config.yaml
n_kv_head: 1
vocab_size: 2048
attn_scale: 0.125
init_std_qkv: 0.054
optimizer: "ademamix"
lr: 0.000245
grad_clip: 1.0
warmup_steps: 479
doc_mask: false
train_tokens: 584600000
MLP neurons of a small language model. Each row is named by its layer, matrix (up: input weights) and neuron, and shows model dimensions 314-441. Each number is 128 + 32 x the weight over its row's rms, rounded and kept within 0 to 255.
A block is one neuron, or neurons of one layer that tend to fire together. After each block is what it responds to, as a language model described it from the Wikipedia text at the highest values.

L19.up1699 [122  95 175 134 156 154 117  93 123 119 166 157 157 146 105 141  36 151  88 119  94 190  81 156 105 106  48 136 179 205  96 116 105  92  99 167 141 107 115 107 122  81 120 100 118 187 188 127 121 159 171 112 148 140 113 130  99 155  88  80 165 102 137 135 124 110 103 104 153 161 103 130  85  97  80 134  62 110 121 137 116 159  95 170  68 113 157  89 124 119 115  95  86 107 144 120  99 166 154 129 117 173 149 151  98 108  92  93 126 107 134 150 170 197 141 176 151 104 121 144 129  74 138 132 101 127 120 133]
Responds to: Before a place name

L20.up70 [127 174 108  96  82 123 114 122 119 101 133 114 125 121 110 125  93 144 186 137 128 114 158 146 153 151 104 142 115 115 123 111 101 152 102 135 107 102 137 147 224 139 150 136  98 115  99 111 166 148 167 113  95 169 138 153 112 100 116 103 116 123 150 108 110 224 145 177 122 152  80 184 124 161 117  77 120 123 148 158  73 137 128 112 145 115 151 176 136 162 165 140 147 130 119 114 174 170 108 130 136  83 119 111 104 148 175 143 162 114  82 143  66 170  86 204 133 113 128  93 146 142  93 112 127 112  86 112]
L20.up340 [124 162 132  77 127 161  77 174 117 104 145 196 143 114 113 127 128 119 175  92 138 168 141 176 137 187 150 133  83 130  86 119 101 148  61 142 102  95 151 138 205 118 120 106 146  72 161 180 173 134  87 150 117  93 198 148 124 165 169 139 122 113 122 125 165 152 131  94 141 125 170 131 147 119 101 140 140 102 131 106 110 168 162 112  81 124  81 159 147 102 111 135 142 116 175  67 120 146 195  92 167  97 102 118 133 181 177 157 143 153 131  54  98 162 102 133 145 196  83 129 121 127 187 158  49 151 143 154]
L20.up692 [116  93 142 107 129 176 131  73 138 102 168  91 111 153 132 122  86 124 108 109 111  93 134 114 134 125 114 180 116 127 124  87 129 131 131 122  93  99 119  89  69 136 126 157 132  82 152 128 146 152 123 124 128 143  93  40  99 127 110  74 102 124  89 147 146  74 146 125 130  99 168  69 143 164 169 148 171 161  83 137 127 191  62 146 169 179 154 160 135 184 117 158 150 141  99 133 148 175 130 135 161 113 228 108 172 129  81 205 147 119 119 195  69 143  70 117 123 140 120 178 100 145 156  74 161  88 117 106]
L20.up845 [104 166 130 142 155 164 141 131 131 170 138  96  69 103 169  98 159 127 127 116 102 106  81 131 132  59 126  97 117 198 203 126  84 132 142 114 139 169 134  82 147 117 102 128  97  95 126  98 158 197 133 177  71 125  74  81  80 109 166  76  95 127 137  93 158 172 127  90 117 145 137 127 168 124 115 110  80 104  76 121 173 116 131 109  97 187 131 153 133 158 120 105 165 108 138  89 151  74 149 139 117  48 213 134  92 129 123  87 126 179 147 200 134 147 144 147 110  85 168 125  64  80 112 157 167 106  95 156]
L20.up926 [141 153 113 104  70  78 146 110 106 180 112 175 122 173 135 118 153 145 130 143 114  87  82  93 125 192  74 164  59 195  31 153 132  87 165 102 176 128 182 117 129 128 126 120 113 198 157 128 174  97 146 114 112 146 128 147 130 165 154 179 180  91 158 120 122 138  95 139  95  71 174 127 196 104 117 205 119 152  88 184 138 134 169 136 159 151 117 119  99 113 134 140  61  88 172 131 160 150 169 133  95  61 117 117 135 110 129 200 180 108 131 101 137 124 186 115  86 126  88 131 150  69 151 186 132  73  93 151]
L20.up1061 [105 125 138 113 120 125 131  90 111 146 107 176 120 138 112  96 127 151 152 144  92 123  74 144 145 163 109  65 164 117  81 152  93 140 121 133 151 118 146 111 118  86 175 101 151 154 142  75  23 166 154 160 125 212 204 157 139 126 153 164 165  93  87  74 134 123 119 101 144 127  97 102 147 128 123 151  94 115 123 123 124  63 120 143  48 133 173  80  99 150 149 152  75 130  87  77 117 138 140 169 174 189 112 111 121 122 135 237  81 130  60 119 166 122 145 125 115 106  90 132 175 125 160  76  69 102 119 168]
L20.up1320 [ 95 113 150  76 107 112 117  98 105 197 113 179 182 141  97  65  74  72 167 102 114 167 180 102 178 177 103 131 109 171 140 110 141 137 103  92 140  92 139  84 184 133 151 123 109 115 166 104 140 166  95 131 182 180 126 169 190  84 142 121 125 165 114  94 162 149 111 152 149 125 114  80  83 136 121 159 154 120 153 148 180 108 141 149  85 181 134 158  68  61 130 155 129 112 128  90 105  81 161 148 147 112 131  57 151  71 150  98 152 131  77 165 156 122 119 121 127 116 120 146 125  50 145 220 108  83 135 156]
L20.up1582 [109 149 190  92 135 106 107 168 100 128 111 101 171 130 140 133 171 132 163 151 126  61 161 118 166 129  58 109 144 146 139 125 116 133 101  84  84 141 133  96 150 126 129 191 127 108 125 162 116 200 107 145  87 129  87 165  85 122 123  86 164  92  92 137 167 120 158 114 149 145 178 113 137  89 107 158 124 150 106 209 103 136 131 145 128 147 126  43 155 129 130 179 103 124 108  85 111 119  62 117 152 156 103  95  94 127  72 112  90 151 107 136 155 129  80 204 142  90 103 221 144 128 156 173 163 128 135 132]
Responds to: Word-initial "Ad" fragment

L7.up284 [118 116 145 155 101 149 110 165 122 132 165 113 147 150 122  97 114 117 187 125 111  94 149 151 133 212  99 122  55 188  66 120 151  83  84 111 102 173 114 111 187  41 145 130  72 121 178  91 130 154 176 174 173 118 120 121 174  68 131  83 172 136  68 147 129 136  80 177 151 127  75  78 172  94 107 121 114 170  83 113 119  61 148 141  55 104  72 125 134 175 175  86 109 141 139 116 126 114 161  88 141 163 105 129 115 142  90 132 198 141 134 148 153  87 154 125  95 135 135 122 114  68 138 107  72 152 152 121]
L7.up573 [125 160  81  63 115  78  92  65  45 133 179 126 134  82 123  94 102  86 153  91  92 119 129 147  75  97 110 120 126 146  35 165 131 110  95 136 134 111 141 103 142  94 127  59 125 163 105 164 131 119 162 126  63 165 134 170 147 140 152 121 106 143 137 107 105  95 141 158 136  62 120 145 187  67  90 113 140 133  90 155 182 102 148 110 105 158 122 116 167 110 220 119 131  58 103  92  64 160 187 111 148 153  74 109  57 162 141 190 115 144 136 160 138 140 133 110  95 163  78 181  97  76 172 122  65 112 126 140]
L7.up733 [149 113 108  99 110 109  83  76 162 157 162 127 154  92 116 119  71 145 182  84 133 106 156 162 124 159 105 162 146 149 148 109 109 135  89 120 122 143 147 157 107 118  59 111 100 108  84 139 168 137 101 145 187 134 136 114  95  68 193 109 111 219 118  29 144 142 142 105 138 153 138 100 136 119 125  89 157 126 130 131 122 107 172 192  26 150 173 104 123 174 162  93 133 137  93 106 133  84 143 134 105 165 130 151 146 153 143 135 115  76  93 113 129 145 142 137 148 109  60  93  93 140  72 126 163 112  91 166]
L7.up930 [143 153 117 130 100 164 121  94 122 195 135 167 124 159  88 119 130  85 212  63  60 140  57 131 152 124 113 101 145 116 100 106 129 137  85 119  79 131 114 155 123 163 121 150 134 180 102 112 106 172 156 104 131 121 135 129 138 142 154 135 110 119 101 109  96 188 119 169 146 111 158  74 145  89 153 139 126 106 119 128 140  99 153 142  21  76  53 134 171 175 170 135  95  80  89 106 118 141 185 218 146 161 121 165 130 143 103 144 157 127 102 184 111 100 114 158  95 106  94 186  72 156 120 122 131 103 161 203]
L7.up1026 [127 133 139 111  98  87 110 102 147 160 126  95 172  93 173 165 108 112 171 153 129 189 190   5 140 206  47  70 111 153 116 109 146  98  67 109 128 143  61 105 144 120 144 140 156 186 114 169 172 181 197 183 156 121 126 143 136  74  82 143 159 141 130 113 170 123 123 142 158 161  84 100  92  93 122 144 112 158 101 159 130 133 112 121  51  90 136 106 139 183 136 127 128 141 154  58  57 102 197 134 103 166 140 160 152 120 119 114 101  99 111 161 177 171 129 163 113 192  80 161 135  51 155 112 111 121 107 127]
L7.up1466 [132 141 135 105 157 118 127 146 142 153 169 104 172  61 182 147 181 111 156  65 132 175 139 109 129 137  58 153 161 153 136 130 117 109 124 114 151 136 116 143 130 157  59 109 128 135 162 139 111 137 193 148 130  98 131 118 132 107  95 110 208 155  96 135 148  78 120 147 131 155  96 130 146 114  77 130 100 134 119 153  92 115 115 127 119 104 131 129  86 111 116 146  90 139 109  84 150  92 130 118  95 193 104 113 142 114 167 165  88 103 101 135 150 175 169 163  25 118  67 210 125  65 174 141 104 114 101 168]
L7.up1577 [104 121  68 107 141  95  88 138 122 206 162 144 111 126 137  91 110  63 169 164 105 137 141 129 176 115  89 110 139 172 116  96 102 103 124 121 165 138 134 147 107 133 163 178 158 159  85 192 141 156 155 152 167 132 164 145 153  89 138 111 161 111 113 198 115 133  86  99 165 126  93  68 144 112 141 200 154 172 191 118  76 104  89  91 149 132 161 110 126 157  87 103 121  75 132  96 112  72 190 156  60 155 132 161 114 108  77 204  61 107  90 131 113  83  98 166 155 105 133 132 118 140  95 138 136  73  91 170]
L7.up1710 [ 80 107 113 109  63 107  49 136  88 110 149 122 104  80 161 117 202 116 137 168 162  88 115 179 130 255 102  83 121 105 134 154 124  57 103  74  85 119 147  86 109 150 159 125 136  63  77 150 112 157 116 194 160 137 173 101 156 110  90 127 108  90 104 141  88  57  84 142 124 174 113  79 140 194 101 106 167 147  90 145  45 127 174 134 110 146 134 109 169 144 115 169  97  70 112  58 134 123 142 144  93 154  92 147 132 140 111 140  99 125 167  90 167 138 123 154 153 145 127 133 121 164 162  87  64 182 113 170]
Responds to: Infobox field colons

L7.up394 [ 75 173 127 136 102 100 127 126  93 120 185 141 137 155 146 123 107  91 160  87 139 124 124 105 155 186 122 135  75 115  86 142 160 133  87  91 102 112 112 151 128 167  79 107 128 143 109 173  93 131 148 124 150 109 157 128  97 136 206 142 140 118 107  73  88  66 140 106 134 122 138  88 184 103 131 146 173  78 132 141  79 133 103 164 145 120  84 119  90 153 111  87 111 107 100 118 108 116 145 129 157 140  77 138 127 126 157 121 156 102 104 155 140 154 106 172 127 109 106 171  99  97  91 122 148  80 112 138]
L7.up618 [103 162 152  87  89 175 154 211 148 144 150 182 119 123 198  81 147 177 102 104 167  93 119  92 140 151 110 185 126 139 148 137 169 146  73 136  91 136 136  93 108 160 171 113 117 163  32 182 126 114  86 112  64  54 187 118 125 169 109 182  94 112 101 137 101 106 146 118 170 124 107 118 142 136 103  69 168 104 137 128 126 110 145 119 181  99 131 109 165 117 106 138 155 167  94 155 112 115 125  76 136 114 154 138 147 152 120 111 116  78  89 131 124  79 131 127  90  97 159 211 112 103  97 106 106 135 111 132]
L7.up1013 [ 99  94 136 115 129 142 154  87 165 142 203 188 157 123 152  82  80 153  79  95 196  74 138  90 146 229  99 155 123 138 139 146 125 184  94 113 102 140 147 115  79 137 145 107 125 223 105 113 117 100 135 107 163 105 131 164 110 115 115 119  92 117  72 123 114 109 114  96 141 101 105  71 156 133 117 148 151 116 141  99  82 126 126 188 105 122 118  94 138 145 103 129 110 111 114 103 112  88 145 142 239 165 136 141 134 141 135 113 153 148 123 168  99 125 126 114 143  92  82 118 116 106 157 123 147 118 121 160]
L7.up1438 [ 85  82 142 134 125 155 168 134 144 171 128 166 172 145 124  92 184 146 122 141 138 165  91  79 170 151 114 129  90 111 137 129 102 193  99  80  58 106 117 100 133 111 144 149 147 130  93 111 130 164 153 124  85  85 174  73 116 151 145 118  96 128 116  78 128 182 202  91 104 167 168 140 119 147  87 100 203  63 144 114 130 122 148 133 134 127 184 165 124 123 142 144 121 145 112 129 103 126 138 111 137 132 132  93 153 185 127  93 184  86 135 139  74 110 114 104 135 196 138 106  73 119 174 151 146  88 110  84]
L7.up1477 [113 137 131 127 120 130 160 124 122  86 168 164 129 109 118  74 182 134 124 130 178  88 164 113  87 190 112 159 135 157 159 158 157  75  84 146  77 100 123 125  97  99 127 189 116 167 103  96 156 120 160 132  86 128  82 122 109  92 154 153 109 159 138  87 103 130 154 114 105 114 124 110  64 118  87 180 106  94 133 103 114 129 101 175  86  92  97 141 132 183 133 149 131 131 137 176 112 173 143 126 190 105 156 139  98 128 135 128 126 108  92 109 103 116  88 126 168 157 116 130 163 146 127 124  89 151 115 154]
L7.up1523 [107 150 110 118 129 137 132 123 127 116 128  84 144 132 163  97 122 182  98  70 154 116  91 144 109 138 129 132 124 167 167  79 141 104 114 142 108 136 169 111 171 104 127 125  89 120 143 152 161 148 126 137 186 111 104  95 115 203 124 187 137 101 117 112 149 141 140 136  99  65  97 127 159 139 161 101 121 147 117 167 115 150  90 130 120 127 224 141  97 109 160 145 104 121 155 125 118 162 131 157 114 140  76  98  93 185 209 190 129 124 100 140 165 158  87 100 155 183 115 129 139 137 162 139 107  83  61  97]
L7.up1564 [ 94 137 177  82 182 138  90 150  49 191 170 179 168 174 139  96 120  89 128  70 164 135 139  89 129 117 177 121  71 115 190 179 150 123  95  97 116 136 145  77 114 105 128 107 154 189 109 108 125 172 126 170  94 111 159 126 120 164 123 134 113  84 134 131 120  62 114 106 179 130  84 119 147 118 121 101 158 143 154 124  86  94 165 161  75 119 173 153 188 147  99 186 168 134 137 126 128 125 128  96  91 223 106 174 171 172 138 153 112 128 165 121 126 138  76 162 152 116 157 167 120 126  90 121 150 128 104 146]
L7.up1762 [185 133 160  90 100 112 134  82 170 172 144 176 106 110 115 108 105 157 112 137  90  80  94 171  96 147 145 159 139 130 149 144  87 140  63 101 135 156 144 166  71 168 164 127 119 158 169 142 131 152 108 124 171  60 111 132  90  93 110 100 136 139  92 135  77  90  75 132  60 123 114 123 164 157 138 149 100 131 149 140 110 107 129 127  91 120 153 120 108 159  71 146 171 170 174 110  65  82  66 142 154  93 109 135  86 158 106 146  95 115 117 121 109 161  86  76 181 132 126 110 118  91 139 167 126  92 107 107]
Responds to: Verb inflection endings

L19.up899 [104 145 123 114  79 116  90 177  45 196 134 130 148 136 178 129 120 165 222 109 145 167 160 131 121 115 102 129 101  95 148 139 138 133 129 181 115 143 187  43  94 147 185 173  92 145 111 156 112 142 163 180 148 144 106 133 118 108 125 107  84 140  91 175 198 140 148 121 147 127 121  89  66 123 149 125 143 103 142 165  79 155 134 151 121 110 118 153 128 101 126  78 137  96 149 108 111 145 134 125 120 143  98 132 129 127 159 122  52 137 103 110  76 142  65 167 125  82 154 125  76 117 129 165  73  76 122  97]
Responds to: Verb or preposition before object

L7.up131 [ 65 121 106  99 178 147  79 119 163 143 149 156 153 147 126 169  83 126 157 130  37 158 174 204  90 138 121 139 131 146 139 123 130 111 112  91 130 164 121 126 138 133 120 110 109  83 132 185  78 130  96 139 142 157 174  89 122 110 125 127 206 168  64  72 168 124 136 190 104 105 125 117  90 154 136 106 102  96 120 109 178  91 124 141 180 157 147  58  94  86 146 157 144 125 138  68 123 119  97 148 144 126 143  94 118  80 178 105 124 121 117 147 143 145 136  90 102 157 133  79 111 129 137 161 119 121  48 158]
L7.up442 [107 112 155 176 112 205  93 110 118 179 112 180  87 120 156 116 165  92 202 173  75 192  95 124 152 109 115 117  95 107 140 149  33 125 123  82 107 138  95 114 116 170 108 111  92 183 134 165  71 151 166 148 158 201  76  92 103 127 147  89 160 118 121 109 183 144 122 140  64 113 183 113 144 117 170 203  68 156 126 129  94 128 104 136 134 114 155 150 142 131 145 154  90 135 185 154  88 130 214 103 149  87  75  85 144 150 107  77 118  92 116 111 166 144  90 210 161 155  93 112  91 112 133 159 136  89 146  79]
L7.up698 [107 167  69 190 157 128  86 122 120 121 151 168  94 125  95 128  65 147  99  96 139 183 140 139 144 103 128 138  91 146 153 149 140 129  69 115 142  81  96 137 117 140 146 122 107 130 136  97  76 104  73  75 153  86  92  71 135 151 127  96 124  89 148 144 162 212 164 122 126 143 145  94 104 145  67 148 125 107  86 131 174 157 168 130 103 126  77 132 115 111 185 118 111 104 164 101 106 185 151 193 145 139 144 140  46 133 118 135 118 139 137 174 197 111 149 157 129 114 144 181  62 130 120 173  79 145  59  56]
L7.up762 [134 129 156 162 133 156  39 189 125 129  88 196  68 215 153 162  85 162 179  83 111 168  82 113 173 118 138 101 101 103 145  86 130 174 127  97 147  45 103 108 132 110 133 134 109 148  85 150 145 145 112  80 170 179 153 154  77 125  90 152 171 129 150 117 132 105 117 120 160 174 101 141 117 124 115 135 113 151  65 134 150 156 162 126 119 128  99 163 153 127 161 197 125 142 201 113 105 149 157 119 176 182  97 119 212 122  78 161  94 124 100 139 116 134 110 106 171 138 109 109  90  70 100 181  99 134  74 105]
L7.up824 [120 159  89 113 159 161 106 109 156  85 152 165  61 112 100  91 141 119 141  61 101 146 130  97 117 120 131 156 157 110  79 118 113  99 115 131 192  71 103 155 149 129 120 109 159 131 134  95 138 168 105 125  91 107 135 147 114 123 189 104 135 151  90 161 106 123 131 130  68 131 122 116 115 115 114 121 174  77 155 172 115 116 148 104 119 127 139 113 102 145 139 205 130 178 118  56 120 210 172 171 190 106 157 110 186 101 146 128 144 100 120 152 102 140 157 166 122 121 100  90 174 125 114 155 111 124 133 110]
L7.up1319 [103 179 135 112 101  82 101 135 122 151 160 149 137 185  67 123 123 126 170  77 108 114  80 132 137 140 112 114 134 178 145  93 123 130 121  95 127  77 140 132 113 106 166 137 137 123 157 163 151 158 100 181 166  95 171 154 121 124  98  80 170 149 161 141  86 129 112 161  80 135  72  87 114 118 169  92 129 157 143  77  93 164 127 156 103 152 151 115 134 167  80 121 115 168 200 101  97 136 172 129  97 141 112 149 133 146 134 156 119 150 133  87 137 121 128 137 176 127 119 113 176  76  93 191 173 108 130 147]
L7.up1645 [ 91 170 134 191 169  99  90 159 136  89 145 133 111 153 167 159  99 121 117  98 103 117 165 128 112 141  99 130  41 134  60 135 133  74 120 126 110 134 133 164 121 120 165 116  84 124 147 116 112 142 178 137 117  91 203 160 106 111 125 127 116 122 175 149 116 162 181 176  87 197  94  98  45 159 125 123 135 107 119 116 159  90 174 102 131 115 149 154 153 126 168 113 118 122 148 153 133  84 240 117 119 131 153  63  94 183 135 112  98 161 136 165 141 170 131 152 105 155 101 110 133 104 144 132  86 138 130 120]
L7.up1724 [164 118  88 134 142 148  54  89  86 104 101 168 190 135 167 175  90 152 144  88 135 126 144 150 140  99 124 137  93 127  95 105 130 175 127 109 158 134 112 199 168 116  86 125 132 127 110 121 157 155 203 141 114 133 140  66  63 175 162 118 176 147 114 148 174 163 113 148 118  91 144 156 138 109 171 106  80 146  91 165 151 159 144 108 151  94 143 121 155 104 100 146 141 182 154 123 115 142 112 155 129 144 124  59 180 147 112 157 124 143  65 135 108 146 108 146  81 147 134 163 115  93 157 139 135 122 105 208]
Responds to: Word-final completing piece

L20.up75 [102 118 167 155  77 169 148 143 158 170 147 125 176 161 142 147 114 122 125 103 112 160 107 143 128 156 113 183 100 191  87 171 119 130 134 103 106 106 144  77 182 116 143 157 111 143 129 116 136 122  98 135 108  92 158 146 141 104 157 140 142 122 122  39  67 158 134 122 114 142 105  90 129  97  88 120  84 116 134 174 110 166 105  52  94  89 125  84 133 136 155  81  38 105 111 112 113 141 102 133 117 185  91  55 132  97 125 156  41 102 116 111 184 102  97 146 153 102 113 147 110 114 151 125 157 161 167 132]
L20.up366 [159 133 138 142  97 175  87  97 126 197 132 112 107 124 138 151 162 160 126  31  96 122 142  77  97 109  80 110 120 143 131 157 113 158 162  82 128 105 152 142 179 122 229 174 126 110 145 169 108 127 132 138 108  79 143 113  80 134 169  91 184 202 109 123 105 139 102 174 160 153 105  60  78 110 155 142 110 110  63  91 130 157 204 109 175  83 110 144 136 118 127 112 101 124 150 127 130 184 178 103 148 127  80  64  61 155 153 146 130 152 136 142  96 165  94 121 178 125 119 139 171 101 163  72 134 135 158 125]
L20.up453 [ 91 145 107  95 166  80  96 121 167 136 171 154 117 112 218  93 107 126 118 127  91 158 116 138  69 104 161  86 119 146 120 141 108 129 116  88 124 145 163 159 153  99 113  78 149  83 110 143 164 198  85 131 124 162 162 145 114 166 128 116 181 113 175 101 104 109 168 188 108  81  98 148 119 174  80 122 144 100 168  76 190 104 166 171 173  54 115 117 170 149 135 154 128 144  95 120 119 128  90 160 133 147 161 123 114 107 178 191 125  99 105 102 129 146 126 153 133 105 148  95 118 136 120 176  58  93  86 127]
L20.up631 [ 50 102 117 111 106  55 174  70 119 137 129  97  82 177 134 118 142 169 167 128 138 167 164 150 170 148 171 138 165  97 122  88  84 151  92 136 150 121 105  61 123  54  92 124 138 106 132 149 185  91  79 171  79 154 163 110 120 119 130 104  72 191 123 111 133 146 150 141 162 100 129 147 101 151  98  79 106  97 133 124  96 133 138 121  92 126 132 139 163 148 143 150  72 146 183 152 113 146 157 184 138 179 118 146 126 152  96 139  89 155 110 101 153 120  54  96  96 149 129 120 108  98 110 150 199 168 133  53]
L20.up920 [162 233 149 158 124 131 170 126 102 176  96 112 162 132  57 103  86 140  98  75 147 140 178 104  87 115 126 161 120 162  87 145 107 147 119 143 129 133 166  86  64 116 114 200 139 196 127 119 115 138 151 124 110 160 115 123 158 120 129 136 128  83 136 168 123 107 110 170 153 152  73 159  68  74 110 116 142 126 149  60 151 146 135  94  60 196 137 115 141 124  90 134 170  40 109  65 149 146 175 157 161 147 147 133  78 156  93 109 201 100 185 182 112 112  98 132  54 126 102 132 138 148 164 112 154 151 132 174]
L20.up1512 [ 90 139 162 156  92 158 142  85 119 128 131 144  91 137 113 147 172 163 175  78 122 109  84 168 124 149 123 169 178  91 165 140 157 137  90 115  92 105 165  86  70 159 156 130 115 109  79 107 152 139  77  97 161 137 133  92 125 144 132  78  89  98 125 137  88 101  89 153 176 125 129  91 124 113 113 179 101  91 131 149  92 120 132 110 186 129 140 154  92 156  88  43 157  80 159 120 105 104 195  98 143  82 104 131 104 165 152 151 127 130 165 154  71 124 109 135  85 130 103 100  84 169 134 118  83 120 138 108]
L20.up1577 [172 147  55 111 103 136 142 144 140 141 177 180 149 168 148 105 110 167 153  98 108 151 190  87  90 169  96 124 183 133 125 120 144  94  56  92 177 117 134 118 131 110  61 188 116 150 107 160 170 122  97 148 119 134 121 129 106 179 171 120 103 172  78 136 153  97 159  42 111 122 127 146 170 113 147 128 134 138 102 113  87 131 169 135  58 122 203  85 149 149 121 140 128 123 144 108 142 116 160 129 161 153 192 138 154 105  81 167 130 141 128 103 165 133  95 158 147 115  98  89  73  71 128 116 132  94 180 124]
L20.up1623 [ 67 180 115 116 145  87 118 134 161 150 123 125 137 126 147 112 122 177 118 114 157 151 128 101 122 126 134 111 112 158 156 121 131 145 169  66 135 148 172 121  89  71 128 129 122  88 100 116 102 129  99 122 133 185 151 137 130 130 142 140 112 146 100  62 163 102 189 124 124 117 151 133 112  64 148 156 115 157 186 149 125   0 164 144 157 171 107 114 136 132 132 126  89 117 135 122 100 164 119 115 147 130  87  95 150 141 143 173 102 110  75 156  86 154 106 147 136  80 143 146  84 148 129 145  75 138  98 108]
Responds to: Table cell separators